MLP neurons of a small language model. Each row is named by its layer, matrix (up: input weights; down: output weights) and neuron, and shows model dimensions 448-511. Each number is 50 + 12 x the weight over its row's rms, rounded and kept within 0 to 99.
After each neuron's rows, "fires in" lists the words (lower case) most often at its 100 highest values on Wikipedia text that the model never trained on.

L8.up2445:63 64 65 58 38 45 44 41 53 37 61 38 33 57 52 69 48 56 67 65 51 55 50 56 65 58 62 49 52 66 29 59 43 42 49 52 47 57 45 28 25 60 48 52 56 52 36 54 66 52 43 34 52 60 28 56 61 47 72 69 45 49 50 62
L8.down2445:52 45 45 54 42 39 61 53 48 23 37 54 47 54 34 54 66 46 53 29 47 64 52 61 50 43 56 59 39 52 63 67 48 41 65 51 51 42 37 49 45 62 51 72 41 58 47 33 55 32 29 48 43 51 52 46 53 56 52 41 44 45 62 59
fires in: "at", "of", "december", "30", "in"

L8.up2339:34 51 46 54 87 43 38 41 38 59 52 53 47 35 45 62 51 54 49 34 47 55 55 31 45 69 67 48 49 43 36 44 60 83 55 44 64 48 54 50 40 47 55 54 60 57 55 50 58 42 32 44 40 32 56 53 28 48 43 46 47 20 31 51
L8.down2339:61 32 44 64 31 69 51 56 38 59 40 51 68 39 42 56 61 41 55 64 27 40 48 59 61 26 45 78 51 43 53 41 64 46 52 50 44 69 62 45 63 51 42 78 48 43 32 61 56 30 34 48 45 44 26 36 56 67 31 35 73 73 59 50
fires in: "in", "from", "through", "during"

L8.up389:61 30 47 54 41 63 46 39 40 57 56 51 38 68 40 43 28 46 55 48 60 53 46 22 39 58 49 42 54 67 40 53 39 25 40 40 40 41 42 41 66 46 50 60 48 62 51 40 65 61 53 56 49 56 71 36 45 56 46 40 37 71 39 65
L8.down389:42 56 47 45 52 48 46 43 27 19 37 32 46 36 37 47 38 44 38 43 34 56 40 38 52 66 46 51 48 39 51 46 35 21 37 49 48 46 55 60 43 55 39 54 51 40 32 48 34 48 68 45 68 46 39 47 65 65 55 35 64 17 56 36
fires in: "to"

L8.up3592:67 53 45 49 46 39 46 53 53 62 67 61 48 52 52 55 40 59 48 39 21 38 38 58 69 53 61 65 57 63 50 27 53 50 47 52 44 53 54 57 40 34 28 31 59 58 41 40 60 58 59 84 52 59 59 61 51 59 52 59 62 52 39 60
L8.down3592:44 54 57 38 41 56 44 39 39 34 29 54 69 49 41 50 71 35 45 63 63 73 33 50 33 58 51 43 49 21 50 56 66 69 52 39 40 72 52 52 45 61 53 27 47 51 50 53 37 44 32 30 18 46 36 67 44 29 51 53 59 45 49 69
fires in: "the", "of", "in", "time"

L8.up787:73 68 51 56 41 63 36 54 43 56 44 46 53 33 92 30 61 57 52 40 31 45 57 48 50 23 51 49 49 51 55 42 57 27 35 55 19 67 57 37 33 31 70 45 51 65 43 43 62 45 66 37 60 54 49 43 68 58 50 58 63 66 44 63
L8.down787:62 26 47 58 43 39 45 48 47 69 46 60 57 56 76 56 49 68 54 54 49 52 38 38 57 50 63 87 48 38 39 55 73 51 68 57 56 35 45 55 54 44 60 43 70 54 49 69 51 50 46 61 57 72 64 49 63 40 41 48 32 68 35 40
fires in: "as", "united", "the", "league", "music"

L8.up1829:30 37 42 54 74 51 64 74 26 55 62 70 45 40 40 62 59 53 70 58 65 53 61 48 31 80 37 46 42 48 44 53 50 50 45 39 46 58 39 45 45 41 43 56 31 50 37 59 53 47 40 58 21 63 36 42 65 40 49 63 50 52 63 48
L8.down1829:45 65 54 53 56 51 49 24 59 52 54 31 52 36 82 46 64 43 54 51 60 42 51 58 38 50 76 54 59 61 42 64 65 41 45 51 63 49 52 47 29 54 40 30 39 47 58 42 40 56 59 52 55 51 61 64 51 38 67 52 39 57 67 33
fires in: "of", "up", "a", "out", "shooting", "find"

L8.up2067:23 55 50 32 64 61 53 71 50 41 51 49 54 54 49 50 58 52 60 25 64 46 46 57 33 44 60 72 41 72 42 41 61 51 47 55 33 50 50 47 43 29 62 53 48 46 40 39 49 62 48 50 53 42 36 50 39 46 74 21 49 34 43 30
L8.down2067:38 70 63 54 29 52 25 44 55 55 62 61 59 40 44 44 58 56 53 59 43 72 44 59 58 26 29 54 59 32 46 54 66 70 44 38 58 39 41 42 50 54 44 62 58 37 50 54 70 29 53 51 32 42 48 43 60 41 37 48 31 51 42 84
fires in: "her", "his", "s", "and", "their", "first"

L8.up3390:58 34 62 48 42 61 42 26 34 61 36 34 71 54 80 53 52 46 45 42 36 37 40 59 41 36 46 61 54 56 32 53 29 64 42 50 33 53 49 24 39 27 60 17 62 42 61 50 26 47 39 52 37 42 70 51 46 51 59 61 36 59 44 63
L8.down3390:74 39 57 54 27 53 39 70 47 37 33 54 69 56 49 58 38 58 58 46 41 64 75 61 70 62 66 36 57 49 43 50 49 34 55 42 55 50 57 48 50 48 54 52 55 59 48 80 77 57 68 57 63 95 49 38 55 75 66 59 53 46 34 43
fires in: "the", "south", "as", "west", "são", "surgeonfish"

L8.up2477:60 65 49 75 50 40 75 53 57 59 43 29 62 41 35 47 59 73 67 57 66 64 49 45 45 58 32 38 41 57 50 68 36 48 36 51 55 65 48 66 70 46 64 40 32 19 48 52 46 39 46 55 61 63 40 09 47 53 45 52 74 53 57 51
L8.down2477:25 49 45 45 56 69 40 47 76 44 61 47 31 44 62 56 58 35 70 54 38 40 44 63 52 37 66 31 34 55 51 34 37 40 75 42 61 37 41 40 36 45 21 39 59 70 55 38 31 55 56 50 67 43 36 82 55 58 34 47 52 48 39 24
fires in: "at", "the", "of", "to", "from", "with"

L8.up3137:56 42 35 70 43 59 46 49 64 45 38 48 62 58 40 55 40 59 47 80 45 72 56 26 44 42 37 45 40 49 43 60 43 57 32 52 69 51 61 60 37 54 50 51 56 65 50 40 41 40 54 55 67 48 30 13 57 77 62 48 72 48 44 72
L8.down3137:61 40 46 51 49 56 31 72 36 36 61 47 50 44 63 56 44 56 50 31 58 57 49 46 56 65 34 53 48 54 50 48 72 54 43 73 49 60 71 57 50 36 33 45 25 59 47 23 54 41 70 42 59 39 41 49 64 59 59 62 56 47 65 51
fires in: "that", "to", "with", "now", "out"

L8.up1369:43 45 36 39 53 73 44 31 61 50 65 70 31 51 50 49 47 44 60 46 50 64 43 31 35 38 55 62 49 79 55 53 51 56 75 68 36 54 45 38 50 69 49 50 58 37 56 65 41 55 47 55 53 25 58 58 44 47 33 53 63 32 37 51
L8.down1369:62 66 45 69 38 42 61 47 48 52 49 57 50 64 47 39 48 43 45 51 69 51 45 35 53 57 59 50 54 30 44 41 55 40 35 35 42 31 44 74 71 42 37 56 37 49 62 38 59 38 51 29 41 66 47 58 41 64 30 39 47 46 69 29
fires in: "and", "the", "among"

L8.up3719:55 66 60 40 53 33 49 37 45 60 49 44 51 29 34 39 54 35 52 35 37 62 38 56 60 69 71 21 32 50 48 48 50 44 56 40 56 60 65 44 28 54 40 56 35 48 49 66 83 61 64 41 44 60 59 53 61 55 73 41 49 65 47 52
L8.down3719:62 50 42 52 62 61 51 58 26 26 55 43 72 52 61 62 54 43 44 62 54 63 42 50 51 32 57 38 59 39 76 53 33 50 31 41 36 59 51 18 45 58 51 59 54 40 53 42 53 17 58 37 68 33 43 58 32 38 52 25 42 32 25 54
fires in: "new", "on", "of"

L8.up3350:38 37 59 59 38 41 39 51 56 32 53 52 59 45 49 50 44 36 54 72 54 58 39 44 34 54 27 32 23 51 61 74 71 53 37 60 57 59 54 26 38 45 27 66 69 22 62 55 55 45 31 57 37 24 40 60 65 46 50 46 43 55 49 53
L8.down3350:76 53 53 22 55 35 61 46 64 28 57 37 47 55 15 39 44 46 46 45 34 49 45 49 73 52 28 30 58 53 61 37 35 50 36 61 36 53 58 72 47 62 53 48 63 49 52 66 39 52 59 35 54 54 51 62 60 34 48 52 42 22 44 37
fires in: "on", "at", "the"

L8.up3636:46 69 69 62 39 51 53 36 21 46 43 74 25 46 46 46 22 53 54 35 51 42 57 59 52 45 46 31 48 54 61 53 46 46 37 51 45 50 63 51 58 53 46 47 44 48 29 49 58 47 40 62 56 54 56 67 62 30 55 51 59 52 48 53
L8.down3636:39 62 65 49 51 42 58 45 50 65 49 40 28 35 57 61 46 47 52 59 46 58 49 52 62 55 28 47 59 54 69 54 39 21 44 52 75 54 39 87 47 31 44 23 62 53 38 75 34 20 41 51 60 64 23 30 79 59 44 52 42 59 53 68
fires in: "an", "of"

L8.up2903:70 56 58 53 50 30 56 67 45 61 41 49 36 60 52 46 61 40 48 57 49 46 47 19 59 47 33 53 57 51 52 62 59 35 51 51 47 67 62 38 58 29 56 65 35 63 47 55 53 44 32 48 64 36 57 55 53 46 46 58 59 32 65 44
L8.down2903:54 56 47 37 71 54 56 41 52 44 47 47 61 60 53 62 60 48 38 44 67 71 24 52 40 58 49 67 53 66 22 57 58 63 54 67 39 52 50 58 28 64 57 39 31 41 39 39 46 22 77 53 43 55 57 46 51 56 51 49 50 25 50 58
fires in: "the", "that", "before", "fiedler", "this", "its"